MLP neurons of a small language model. Each row is named by its layer, matrix (gate and up: input weights; down: output weights) and neuron, and shows model dimensions 96-191. Each number is 500 + 50 x the weight over its row's rms, rounded and kept within 0 to 999. Numbers have three digits each. A neuron's up and down rows have the sign that makes its largest values positive.
Before each neuron's rows, "fires on" lists the tokens most often at its 100 highest values on Wikipedia text that the model never trained on.

fires on: "or", "9", "u", "er", "id", "ou"
L4.gate219:583485595494536515451555515579552511466370498468531477485594481521470589491476406608438449408480530534487557360486495547494526515533458452501575523636506437422530484519463445533426506551573524582534450545451539477466599587459452534594510500500495565572492559512547553568509519484486446436
L4.up219:556504534529518501511490467404473507489473521470497463569402475529461541560462568597439464329439483519441527558486483442495522616511442524443530540490511563442539473483449441503422450525488491493513532476527562419440585538515516663411503639431468444557517450482490497475502498513507554536
L4.down219:463456469423566463533444470538506494471592497467522509550525443460478469458587452492619438551480541451624508572531454465582488500432529421493508365495408476503473501465425547540500462400515477408459479477540515524532468454498486526541361485528563564537506443512536521523573574518484473501

fires on: "o", "ong", "ue", "ge", "ad"
L4.gate95:442533478560617508440573542520494502506453471530478509545526616456592441532562490541519548650501506500567454464536515466520452484501470475422535349440543466513544615473483572514512446436512497514531579463548514468428400390527623462562469479526476585490462508483510476527480494458535440508
L4.up95:438472592566482502478510508442547384454493567519554550539514517474519534528574551636491555503428601594528505566476508505514497472492566443543621494450543527548509550524458443480546550413605496562500627441542521481531411440506528577447444495515495552473614465484544525508477511467436440497
L4.down95:528571481383434428596462566561393484468501469460510524486534498545474592498500458426508413490533604380335514466467516500517607550594568521417513473567451518538559475460504499584432523531473483498507468495433484410450482534430446474556503602513588476567479477557460625514498469468560503437

fires on: "us", "if", " M", "um", " of"
L3.gate225:429457468519449502523488540513483466596474482490445527541489411541425464530547504490482542539483592525467529453534482567605494402529565472528359447471582496501498486557504491565538515635567495535477511479629443550532463520468511446545564556484476418517459444601545478497613467444440590502
L3.up225:489472475440400566548574494504488544485493452489517482510441511580524545416544434467507499466451565454461517402480572507503541457603523477506494519518556418489448479481587507557677493572520490394476440513441526462557589486532485517419470603484537451452555456546433461616539540525503532591
L3.down225:591537528462530587442533421456492555479536567442420462469561520472521457449563527570488396554590368487451479575463459461507453523516501497574613472450441535617491550477478449517513552442463498507501475523473487456490362577540442446455467535453479480518471463515443512507426513503532437552

fires on: "t", "ist", "d", "est", "le", "b"
L3.gate626:458637487486555479468512560461469506462531490498458471513499575564601501529455421514412450509404522660540460550463508540515491502384506471484566576494548493475474445575614455486533462504538507482468494480446562492501360491534482573379499517453516543434455483524535518473611484501488458541
L3.up626:503578560525524478491554488595470478454520450472494521517502531407545578617523515498495446487460539444487420544457533436439537595500536635479529507472498498461510571573513466485424461400511506544516417491499455517471434440546583593484445368483465601543605492488577502459436529450479466532
L3.down626:461502522498434489456495541444433510429413449513526398490516473434539508545496490479481415520470504525585531563462456493469560497497451483433584557514538496543569513464519562565522562509583466481483526511487514478435551548520349432488573596620590424488431492576517553489474399515441519424

fires on: "u", "en", "i", "er", "r", "on"
L3.gate245:505461560526489425526588444498558504560486498492548414438523430450464614498425444526462465490490462543455456463609458479471477519567539554575488549509442521504396541530505488563580528485506549520435483455583463477478507664587528501543539576519454523472482508558478487568531492512470548485
L3.up245:534434501505495487583516420500513582517458541470471531465545446480480452514489563451385514482480468511511506432429446580466562531539449628487423509577498518514479545554559451507528433541440563431519541510463510474420459570476488472452592506505552484517460456566544482588477487511508498546
L3.down245:426445572576502590398477540534539430494465533499503575553635543584451533468464486547558405504464465566492534573531565473437562476478473427497494324437470543483450460514467423528492476477478476468509474516553445466493539479601552464462503488455522530462477437520512480537479495560546467449

fires on: "am", "ar", "a", "i", "ou"
L3.gate141:481538538613396621488548464468597504503410405510471483541393478520427519478513439490484447467486453631540494501401464480534454562499395573531462454472518463408530585497436513655539447475464469484445511492450511556503522524481542532537488539507514508552539498470618532524496486521441516544
L3.up141:469558582449551425498472536475502482452620492544530483434528504501474550500510504500512556433434562483442501505544504470543517525532596464435500430498473442435438550544570482498467465476560433557579507563513455533437529419510458567502488567541494520580498589552494521558435556385498649448
L3.down141:584551482663420525436524481552561465464445431475495423488543602526561425505481406511562500462536528562546444483502538558535467452514426597478502496452546538430475569461467562512522545346437500479502415489564460505540465566500544551650544454391496480521581566447541394515587464556464521546

fires on: "ian", "e", "ch", "ish", "k", "n"
L3.gate518:570538578476451513530422557489478472506439518482510552551580456576480587529539498486438516524434524452458462435611553493493599533436420482527502523558587511578451425524510420484572508493444583466486542419476385466545463558515494485536476494545522478548549478584504417446462489484405470418
L3.up518:559485497473565567504506532485454490533572469461446493540479467477442482511517465567384569491497395520426525437485572496427524571521568473540590607587508495507427491543509531493494506486536552446502498523446472504420457500465499511464592467457549479538429414452452527510433460476573525536
L3.down518:462548567445382473524507470475551479497457576477470505567581542482538422413501460585552463511512541463399541574604532549550487535478464502543516523545532468510440564567480413506610557434525453511477519519459444544436496518472500553479508463509572441551540471467539581397448479480499446578

fires on: "m", "–", "ic", "e", "em"
L4.gate103:467483544514497560502495493520508519467525498502530486507478454426518493636390503517489514490514588456519446475413396537493524448534522397513362637491508441568475396554493478528478398452512597516496412595454459555446553460491507483518584540502426477477499614501500501552376454549611490506
L4.up103:516483451540489472579457583468598462479441459489481527502466477418622438432439602594486454530598525513471441468385530481534451491492477406432563505536488492526424435591576518522532511593463481523506413458454528454452519444436569447523480528497521605511523442469539472517546470471506507594
L4.down103:377496500439483512529496524488377450589444551482549526415453474441384490505455602484419567477462460529471550498627486568478495516487526467411539514504415488530492595491503437564442498503444493569461482547598610595566402575558500567515548461552492411561478592479466493471491495494518490434

fires on: "2", "5", "8", "a", "1"
L4.gate724:483548503505442470454551415480488522522479458549499385524462467503488525549414396512423459519430491539441517468447432555500552479525500550480421478529500505540474535489562485520462459428440448469508452522503527480462544404485446546518497531428464479496466533518462523559569505578563545466
L4.up724:542535514591418524434562401550550512526533416539525464488522487513407507488482469529560415474462531443437558502558481536429545484477537512469498520536575482502490435540542564458545543472447445549503505595488527437502540420509519534532501599405516522556525593535400430495517440442491536492
L4.down724:470411508419567491597516479468539540459467526493498577487489595456508462509480595485406544427557506533556546535537634462526457471492518494405462502437484528510510502439544461462486482486550478500541519426496479507565533528521549527467567526625496478497535545488497531515524492486457496505

fires on: " (", "{", "\\"
L4.gate605:563558509440468438573583488430452458488419481522424550508513506397492522500516458462464568437622477556539511520561589458467485488421496453553475545514381500578491567577448450436514570462451504499395429538403348454483509466502536510561517463457465529539525538551525503571475512526502445484
L4.up605:459582463477498541479534488540540479496427510623515493535515580547489488603446589510478473525461455563463443550482494556493471387482567523538536490529522516552534438561433516496501524502508529561412487498541470501438478526515466422438422453428569413557458545500460551490476400533486534499
L4.down605:610447484514579439520554527494465509414430482358559541578506484430476483415537492558412493472558477432557458553532431472420471504463395500481391486518405436536598499436453459511578533529458560563459553561445502562486562563521525509523535483513423517468560512554535515565506533474534498530

fires on: "e", "o", "1", "et", " the"
L3.gate565:575436493421506568429508475439539452475551491536464480449529495529469560597561495544467496494540493489495468598456440521435425550515558542499498495574552484529450544518496487423546513454536552523547447481480452428547590482481466526510566432523562534502445577417424572497507421556499439478
L3.up565:499507560506475409547451564534517507505476427473520544481501598431505445495432489501487451485484499409477559459527574602392534467486533435536558573541391599599530498504478546479509546498384483490556526472462494554516603504393454444461518581433522534490524490437542508517575502551633572449
L3.down565:438399525525528487530568557462432450456540483422543592560592495485501478594528457428461473514553485475549461502489530409528495525442473547496473479481648525501446518498511508495508444529531485477443482537468468521550401560584528498551545547478531463442449468533568450483495503482488479553

fires on: " is", " was", " pro", "es", "),"
L3.gate336:450399473517472583463506500468551601495544588544509537578500384403477618603506461453534466493568559412496547438460506572388523560409537503476422519451509477564500513523592441532510496458451496496503511508448530520536550504563491513482503458499602535449458489510436428446450506426429474468
L3.up336:394482514540547506492516411500490621545550598610509565458504476404425516633539507405484534498512482487477439509510529504474419467472564498511470540508503566478438516586589474532473465504457521435435540446526463507502501443569469542495479477483497525505470491513503396510458554452462537494
L3.down336:529563553491438398559521526541403366468535455410484443506523478542461422442549415525497554489438505474517512510483462530528570449553442498460511456524418447466535466527434580453509547559528411559530459505440564511554461481466579390514512472415517512624538473499548585545465542493515452565

fires on: "ig", "ment", " an", "p", " ", "x"
L3.gate677:493473501541498387413548518454419535530495506473460465517428498494562439510492524518538541493463549494561496561511388471447519470424509558445587485525483491543577477518429473502375535503509486517527512440633375538544407508466580448515551501464488482369476470424523483555611582491511462522
L3.up677:513459620518513521475501458438464472478489460493537596486497535505510476467534497544463533526510583582534563469432437499443567413533449552513466409516563432513478473510531494457559589486451428488404527500506518439457541427492514523454517612551479578578475527549472506441521533464528370419
L3.down677:487539451460525504468460506534555511523536557405570458572594527561447493512594510425481489501524504472464498457584540509530537578533477439531532467519537568498536469474448445541541427558515496518558494476482534519435539635478484533507457463547493519400474464495460471570393524486478469529

fires on: "b", "d", "st", " ", " m"
L4.gate319:525370522521506546443507482525352476420464444539494516479537572532489502586629486433497501486471479521555465510592527541458379587597465519576550520465474547529448471429585521530500476474545502533505454484497529476492423527425557513403422498544468443510503541577486474472496404420648494467
L4.up319:520431530503520435427542514591430437537559462539557546425536472475529578503552510631502503532463617363526407485514495491510462574530534523525572463502540513507467469380518510536483467487480484491512366550511485512561397452529553466552485402421433515429496442438615558415568476460498415551
L4.down319:501574482424466535484569376506479551436501465420488539546487431447496417498485598492522401423508450469532548471554504502411440492419470531487549473504409535498541607502441581512499491560557579533454569492530566541422476549463514479506441556471582525493435564517441494568442470544564422428

fires on: "in", "g", "-", "il", "b", "i"
L4.gate729:455464488450488432478543480503536554569629542467630430520508486531480545518406496546596449457454477517569524432538516474467488544549541441514489533567451522510400518552457529470502437524406449526485482482527465479503424469506493463405468484589507532521460566506579582433553503489560501516
L4.up729:545624502380532494450452486540439431419531467457542476516520542540482531500513445459460428583456540514507554495459616530488519485531428509557528487484496427465532631448467575499576463458490508500481547483499560530528453453358472535516442520520449422500422558471469521418454631465482516517
L4.down729:423411585525502461614551508491457471530522518560474448478545492544472533473546522492584440475535522465545463530489448434533630567526602524500539497499489480582422478508524461468508515470541367515537470486429510418467495522530530411495459489480542480517511555535536578565449496602472377505

fires on: "m", "im", "ent", "am", "end", "ic"
L4.gate581:504414597532493520520519489489519385505535591431561458456555502445504494490399565490596523475490605585450484520458461432493544495588528516464393574546420445531490487512525492529442445404478474457575460548518445546449532454464462513514533411509359517493514476584411531494502457555606618478
L4.up581:546397475449531434515517493409468404433462519509553542475524537522476427546378454493471557457430551491495445467505581548494538513440528457420426489520457495460442474559542519465538527435516415505502537485505525579544450490530530437602500439611424487437481506542499412506434500501474506488
L4.down581:498540491502499465557461468470602501523453445605586472496537479429537506519508463571574496476445451569568535470462458516544468581455432458452470432581546474509511456595492418482523573606522494583523528546479503462463426537487507515366534502494560531541554415418450575485509530426619507389

fires on: "e", "1", "5", " ", "/", "2"
L4.gate349:468543464442396564538558566457401556554536626505460590445497478483481522574513448435535493471566573576503463465469469449570492505513499543527489484568597565502492490602532445570486430416480443449477598412416550574484497452484539435452510517529505451540470483522479552522547500534451424528
L4.up349:567600476544437508443523456469632474509561528476510467426506519474456502529454561484502502637508452503481467569414571508528525529564612537418520559466445434427538520406464416489530468600436485579482541536476554468477551469475485521448522399587445524464521494550405506462559516515479510465
L4.down349:463568429497574449646480491534519568493428549452461500478457499449577546467458607496409492477607555502384502447489491489523430460519429413493480552462448546531540497581553468547466526502461554494600524476391538472513471476456444448507460539563509498545474537455562596524561620423580436558

fires on: " ("
L3.gate531:472477461476565405531596477435504510511490443562475526472459572476474508462498582496516510528547559578521488384425544500537383541498523533626576500472544553502496359470460477492517573493423414578534469515470501526465556565462549482466551413498563444474549493534477601528455428478543549504
L3.up531:462454471422417540570568525535429499575438523564463505545515435474528489548552576533441474499548437479475463437492575581429483397504451463522515515546433508467496472481430539517467473413514452406498584568488486518534421473548350574495496509476519531476583497516431535519471517510572479436
L3.down531:561524523538568356542635459519435491534394476446425475484498494455551497504437560535402575532549532559511474422429502550552463501427459481603554490451483513527537503466491512418590529549421475567460491577530512569480536490424470494496511504484522487506509501498524578500509533617610568490

fires on: "5", "er", "T", "S", "8", "c"
L3.gate477:503520522483516495498547409495527504362502486499588483523430472502542431495424467440457457555566535500488499538478489530511531472421460451593510485448523561511555515477663520483437385498391498510544378554553472471454441521445545481500478454466566432461513487492468477553538511442483437525
L3.up477:477609534497564552457398416556451496488474405578475541562445507533480524577485457548446533620568432554457544549581470528479475519449550528567564477500487475474589473484546536371453465399464556569507497506458512572443497497483472574495544522483536428520536568582523564575505528391472491448
L3.down477:499363530544439546517576596419561509534487542474575506414557485498572553510573625482489490435407533425519462432471530577519508477553488482438402543567533545489453479475490486574511524523504487456482492472519553472545459507525575473433522485488543561469439431465417450419390466564488483549

fires on: "ue", "am", "g", "A", "+", "ot"
L4.gate543:499510493526440478427527542549487436410588529534436541496558507478541508556494497394534542565549476550517502445495480440506481474571543465530533520487540485456518469498509527555526509424506492558507514447539517491402457458447538590607428456392548497514443521502464524603567591502513461572
L4.up543:682561508507497495544480639519568457511540485516526553441490466508435478442407497560461478547433487469420557485485488521473501521442565514494450610564512456522590490531428549496514423519549484440527448510496534459520508502530464551461491529449504473474534506580555514511571468550588511486
L4.down543:457509521508498498437518499560551559496514524446487518463529538545483475503515482478642547537566567561456447483549515451495552474622524449517430464516547475559451544555593469484466512503434491596549464502531460458454522473565572450554497555452435454576468548432499538544507581524472452445

fires on: " is", "),", ")", " was", "as", "n"
L4.gate146:466565514530552420519586533470419522521531590537470483501548383548445550553516548544474532519472453508553531511534535535373456566427494594549464455532449571491446473560610565447464481495467422437484485489509526431554449545555593583520458531520554549449571473541461427532413455545520557532
L4.up146:448445533609517590492507537506517486474464533507506464425528492433509516529457457532519555448636531502487377429482475489482490470497446448541523583506507500527550565554494546476473544514453396458429572512479557454477489463566474575490512460618532505533603498472564512494471516476470466475
L4.down146:420496560468472398456527435423533487475525558479436458519435528572482494499626448585468480575418448464544460512394524494439464533452407568591524572509516559586456483555485485463462476483437496539540533548501516492515518527461573556478557506578552577529483450448573508450453530502555568549

fires on: "our", "h", "er", "w", ")", "l"
L3.gate490:562542479492477500481567524532571519425525456564504547460475504571528486500516442402480543482495585507487479511518562450396603466555471505482541506460548452524488486440460568514515375454485470603498474483533458514511573502544439526443559540497436558546472508495486513467547544477497530453
L3.up490:433554485528520490435591529473498520581548507532586502457533531505571551475558473491566485481462608543528498417430541496513486439486548457508481446563578501470493538458461474425492528473406436394427490464457500478403522501531537550495439461582555467548534499498527478482565546618484493466
L3.down490:550501486501462516461413528499486537440483533540522448650541537463459463452566504532607467568559484523480434519522539469419487577517386452453571530473409416503520515465568463552485503481479483429596464511463500516456459545518548412476470451401494530581439459472517507497491488454526461538

fires on: "ou", " of", "er"
L3.gate174:482419503527485512417535432480544482462401505496558446481557517534438421530539467531514477480553495506456474492497465471494534573572389491440491433488415519486431516513505459575530515416448499517509481573492465479509452552528420523528459494507490635470497495527616515492431548460458509417
L3.up174:511569468539482516431486521554465549434508526496485482504486412556506499438512549503564501417507416524466436419505453457440553543514505471421481467392505560552545455587460452466583454481461444487591445544474443544502548510491499581491582456489564550609513443548500554613532477540480525456
L3.down174:473418590558494528468448490486447484545513526529642459498522589459494555490523428519425504434542545527477402473552473553554419525525448560476479433578540494492424497438492451558510579524534453539494464510469502467548479471517532405536395504514476520478515559372572567517455432444426541492

fires on: "ian", "ia", "ar", "a", "ch", "g"
L3.gate263:471502587478465479480455588562511518459528492459550487471484494466521537563531449504462529537460543554537504489472572516522475568537514514477527508514496442441484482464473535543476504495571542410451473483415378480542394440448494524515430472555548495514445452553480524379466498480490497466
L3.up263:485515528467469527502523594552544487476528416396483565498524538619544556458503504535462447416469468474446460471466558497452538576562508443436462552440427467504490453561594538421450445544466451448438606505626528461414528444460451470440519583450457536506457516463457527537553519462471442433
L3.down263:557441533448534516571484463580590486472486565559477427581602509483484470554486389537420440490445497457471513443534551509535452494484478443485506556489545496565512520443509436554480458513553491486513462472436367563466496534523481639518497450552477408501460427477453520542453597411497549524

fires on: "b", "2", "5", "j", "v"
L3.gate652:488556537464557476556524466453462432519443588485541589571437462407597465465506392434423513476404545516577435495472480482395489532539455533547450425596445484544514454446467479541495494484439498495458488482486629462391529437438501508498517549498493516482508631569530473610510555533527657534
L3.up652:412511547449546482542513451543508532564559519490556545486458427574445429548480533386548523502452544424381480521580529544502513529468555480498453474592498517517551533553540424488384493583534560549492530485516527536473499489447546490478521540478558487557589520469477477449505439462474573447
L3.down652:446485529463551432544511432450463511480362478573451495531544409464488510448461447583486464472430470479634520497458502408492495526593453498446559594586413493500523509519483559580485568506492468443479446526437539668533513455468482574503438507479491501473425499492467514493510482434471508519

fires on: "er", "in", "h", "1"
L3.gate351:478526499416561448445493522520400428599557485533602522489518484527414536488505556452458455552403411605606533480385536487450615533487531371513511540433637545539525509550450490489459489469519507545518434490474517566396532551522361482463574545494448530529513607527421450549549519468495527615
L3.up351:475556544511485464419531461550451483473448574435496581427547524557504468614448453427427515534504449529566494478485521490471548418493553461429481560545477505470524463467510576444517468535501384490454488444525588490485533532487576472448508568533553503434569562422582496525439558599479516505
L3.down351:599487537498491512524517560463461599433551530454447486557429648520515543500531611454492438511495503482451517502524563460485516455464541561521447462413397448517422474492503509539553456541481589414628423475439438496532504497446570543488527536491434521617514557418462490443499457577543464518

fires on: "6", "5", "g"
L3.gate173:500502497475503430525480496593508504574456458489463477545502502485541492475509447405598487476542571436532522477464382493524501427525511541606473548488537545455508578542519511526472461442489563501584465335425404571576516483587574453490470510447487541494437486529393447425629543505512495561
L3.up173:512582518534494545529482468509544438452460504404479459531503366427542474438529474473542493487475537459473560551527513535460403453465436484546531537499478560514540422508433533535529478402411635481430620553492511475526499467509378640421465495467493440555483515525489485494515587516434531486
L3.down173:538516483433478524497415477449513491546495531605523481464515600490480516565479587597499498512480468533462466498523416532549570520506559391474474446514476482527534529591559552486489418490524518383438436515501546503506643547571444454535514527533447582523533495563601480562482460456535461501

fires on: "ld", "v", "ame", "ce", "am", "A"
L3.gate478:423478583559533470605487542500461478482549504405503546496424585513575522588451465503399575515495578434472453523506481509588432468466552436501440565562578479554522534569561433523537480399457549616401491524512465529545431501534513501553495483490545478550518515470483510595532486491494472514
L3.up478:474437527441467530496559546476624441504440455519533550487478597565523560549413513501486534497440549423411550477592533477483443540441490429445486469403462514563466481509471491427519419456551546501474448554500527495565504510599473606404471487540565538485631547467471496500420563515443565420
L3.down478:489559528437558524523496420465593408519504483593470548453537513510501441510529480494545510522526545562466484413392499470576482614517523409532481541488447472453461502447456558498483478505514498583521453547551464503427555473497445475576549469495562493577404464479480495540592558487582464451

fires on: "op", "ab", "ment"
L3.gate525:524437550459475469443492388464415555460579550491523527453520538517520431504476490512519568623423512539529464485521456496532575450450475497443566494442514487454511506477543499484502407565465463514508394476465447486578581427500612534443547461567548477524528625527478576428580451508511457540
L3.up525:424549454513469524576525439522447459482474435473447493581461434476464509509551548509568468493542522487463563499443450614416575544462442469400431436526470419556437399482469590421523576485494617441545516506539456463518393515460446523571546606541555482565523546617538515425558530451454561450
L3.down525:597538530423510466426400581526534569414534387509618417463551504538471480479506526472423417482467535536434487552502534459573483484532469488485546616569549563475462506432528462514484482488464482512511496494475519476455519422509569443411512455508515463525478466320476487558494347489498544518

fires on: "-", "(", " (", "–", "{"
L4.gate287:520402494475545397510605495519499490466440456462505492559462512406381519444477463514495482558561503601524492502431507534425471475559526491614577462462437481488484525473438528473489501494378482431465516486506430519591473509570504538536545532428562501469556455483522516462457458556595528487
L4.up287:548509493484475490533516456524436486524445500534467453553534513399581504600502478473498491618543549548569423586470572423533407545560519440568582424492421455501406450507474578435396470489404473475599474519545520528500460403540528523525523464438510522522397540495444560450532549533614508500
L4.down287:550508468514520484484549485493482521415474415490596543489437592553425462451514477516443495500520476482601455435461572417548546554465434564488584422509498439551578429465547479476640522562431447528396504446421567616466516569501461466560508545507502539565549485541539513571558483505481484480

fires on: " V", " in", "in", "5", "V", "B"
L4.gate562:561617502579533526566526499474421560536462537546580528491506580407498565450526456404459464456489448424509452550512544566449428437470486453539522516490414499481489506500472576519498454470428632515496507576560453604478417416494500487451437513493490455478481438520560466469391551565570463480
L4.up562:492456469496459571465576525546474461530518522477525501578476530530573555608517426431515494507465450420504486572508506530519554521554479446479506537550465530518398404386466512557488475555438530469501494493559529550469492478487544534456564392530504479476428495544543540418570533527516405464
L4.down562:565420439553460499504466427457494517460532537558501502463465472443510421466466551557484560581471509441618547456586480479520527477564464462533585497513499506393524513549499462513477579461497568541563542470472545514497448504466438497433397539479536551462555499511431435547515480479555534505

fires on: "e", ".", "er", "ate", "2", "6"
L4.gate675:452480527461522392491511418490444539552477516511527532557552502557449471530471486442432504432553544574475502489442456479610444501449557557441499539509532556464533453577499402547461554416638516439431441475607535586478490561455544573491459537477548526526449506533517514569491552466463441559
L4.up675:596482548477583527514388413468502414537530557501429513549515523523453480442472466548544457458540519489559463436520393437615502564429549561498445477424595566429499506408428383495455504502456484472563523553457470434502539538521526476448619521534429531614434595475528474447496508433385562511
L4.down675:423627376518452401512567494500618516536470482549476504515506562506450541522424427502522580487465507437510438502583543509548425524480391496531526438562483499510493452526563475494515597370417616411500576466416466538530509462538465488558487461490540441482483439502510540512542584546415436503

fires on: " ("
L3.gate666:424572521372554484508633469467477553532520525537560478486494525500592433468377567524436470515645407494522477429430502540540524556459422503588567547498485522496465488509460540465512515447394372572450546445502399469496549495573453460467446518462561544495452473604464502487394504464577512534
L3.up666:461409609452537507552568491456468509482554515477398516516497505499460478496538484463490520437471404467619514455514458481513506405520601516590558470564496498607568479447451506535496453496517395528568529570503586515499506506485481485499528402473533501456518506498443518466611415471611538459
L3.down666:557502452408566401557620501460449491492401429505457507483518535536582436425534520510413489596520440516550484485426489520548437476478373558524483575532447520537554501523500447531634456517455529519448417523490486650470464499430456535554573517445534516556474503520487554522435527518599475573

fires on: "nd", "s", "m", " ", "er"
L4.gate329:534519503537528553516498566465470514536507557463492407451444518595533474552477533478555496517557456518573540508453571574480596495602508494489555472448459492538526513469539470566479368516486539513429475463522511445410519497468412510432346508532510531543404579519413455491456523504549410458
L4.up329:502592423549480557466414410510616518566562604500382513497548486481456481543507497608470499497489453544466493332531479492451543534580509492442522525513502484482548399542562547513497439419550443499481500453543466563483480571392518448500464516523430543513473481545471485456556461531452466479
L4.down329:416456530484560456537474503544399560526493538586576639547541475438469569460373529541557492418410470548526409558546476501577518497549585559543494426493563575528474512373410534475446562602438463524476521475484507511612498471543547555485585507432554510494540479497537539486525455486461454502

fires on: "7", "6", "8", "1", "o", "3"
L4.gate112:443551591420455510460515448427550474439560457507538519438421452523506473508478572516495408521493448441436511607537470482565462534504621493554460490552460561566598516451480534491485516432489525400463414613418512524488476485526479514567515474458568527500551494545486577616491451440523459544
L4.up112:444564535488497503549509448535482403558527387498467476374494461481526557474519566500508494580431532562447476601513540431355435513553528410511547499460406542531589479487519421554508499549470520477514477404498499550531523483592535564418497527569481476535584520500510507507477552527530376590
L4.down112:446461471422482551457419573459512521452520507474434487599607515565487467520525481560581501411542462518485445423510488449522517602516453512494437450493641507438421434494458543472504510571549576518441528516452473482542511484497407561492493452418485502481457516484508510572471428485462603515

fires on: ",", "ork"
L4.gate257:403351546508516526546442565463499453522530525545522522499488388513484465488561398535386522567478528429498500508483509509419484551578494475544461517571488392552436547506488500557502435496534470470460520452516530452473530519477486491486510480512487492518540499516498535408467515538556546575
L4.up257:526512551509471518548580590472478576477537501481586447556517479568509465440503513474534412370457488542483579447465502548502536527551493520623512486568485479456476390534587505459459457442569459483560446589489544579397538460417579545452504483436453436489548488471549448479480547413463575513
L4.down257:442463435493496590472477460570537438549448480536399593490441604392457609525433456431515472501477385512628514462523538490524479569480530573452611487481556555528522584445466532503516520545560492480478520562483502435533461575512417540483488461580566525426429521498507563583551509517506487428

fires on: "in", "g", "ong", "5", "ell", "ic"
L4.gate143:507536486501411429363524507532447504489474519474589436504553507546519536503548515491598381542502494501471532493440500576507490417427559488423528436535507472415490552581543533506547422551463423428326508473490492522508499533562545554503505492460512513514492465536511373533576439594509539501
L4.up143:503552455483554434454383468483522445442472447531586543528511524471471563391541475507453561560470510539495563440508581472436469519540456577509533518554490480484527430457506448465557506609493531384426526371543486512436524464527519470471562510508437551513490527488438546446503567510498475675
L4.down143:557536490554506476586499491500481477524632487537568501490521617487530566590489501530423571532457519458438435461505542467481578534445590456564493457458437470544428575532522513520479467449518552436458540567510490537483550533477586536580490538447546581477501472469511552494448454466589542495

fires on: ","
L4.gate430:431487597537572458511436490513512537551529499494574532512409501508474528507431527439527534527505460523466454462392524557534514459562493530509443611507491474469470510470492571553524522483473510494586490414435434514428454496445526421449428573531461426523612524506530362471517492502478554427
L4.up430:495564574489513483477575496554431545493591452503538386557519642482458548453516386491410509511415524453506510518485459564511392477354554591492530494558405469509410539457593499572454455408557452486447440479515503486437509489541530497485534530470480469477548510510551517520502496513477544501
L4.down430:466405504601521541553451522523484495480460501518413548478551504479428513545583602473578464552437476479581531472444535483523442493568420534450548474540516559505466548528658511598569561501503507480482563483538455440504465448429461536386507586528510503437514535433539543464498564522507468525

fires on: "on", "r", "ic", "c", "o"
L3.gate56:495499550520542428573669552468407521487505536550492571443555468444485458441524556640497530590534470540553399475559537492562457490488475483510464566541572564480490429529468431487531508567487440562526545437509492556348439521490451515429405493466455595452497418473516466604526534457493548497
L3.up56:438475553464486558475505507492476546408500436521475494553529541358541493533512506483402523703474462516422573594587452575551482541557488483494456510545495503490516564507514392592554478469414592582515574465448502499445493491485510404506570501481517471436500439519453523581503452496455479428
L3.down56:448496581574626546540490439484549422554457546399463434560529663589503446496465441448576522495458563428531602420513447525514554541505493573502563558415390440532459501468436546542524505452430409431424505580565516454529490511537548565534498552455493544509422495532559545395494536629532551473

fires on: "in", "c", "^", "b", "if", "ong"
L3.gate703:505535407517577483450527513456501474491597426503509484449478526488534596527513519578447461548487537414448434532431481516475504500549548582475543490406496507558441515559455494453524438562518547384454575395425487591449480459489548386446540503555473416544540480465533478475568474544523513566
L3.up703:468557480533519545483445494532455394458518486516518496433593413444520504500467561498464434567595443562504460526441517563479436530523493517549573416503548592517479503455563503513587523596513540573555506454488531549532533504531534364500481455469506540458475440503434536480550507546537439555
L3.down703:514475524475455471474498562446535535455453426521504526501524518506493554523563494539483449481548507484428568545551481557434493507422510442523490445556440565517452502508451503439388506481524502483472505523494459451522510511497546594486478515448554451453529459415621430462493501391543457503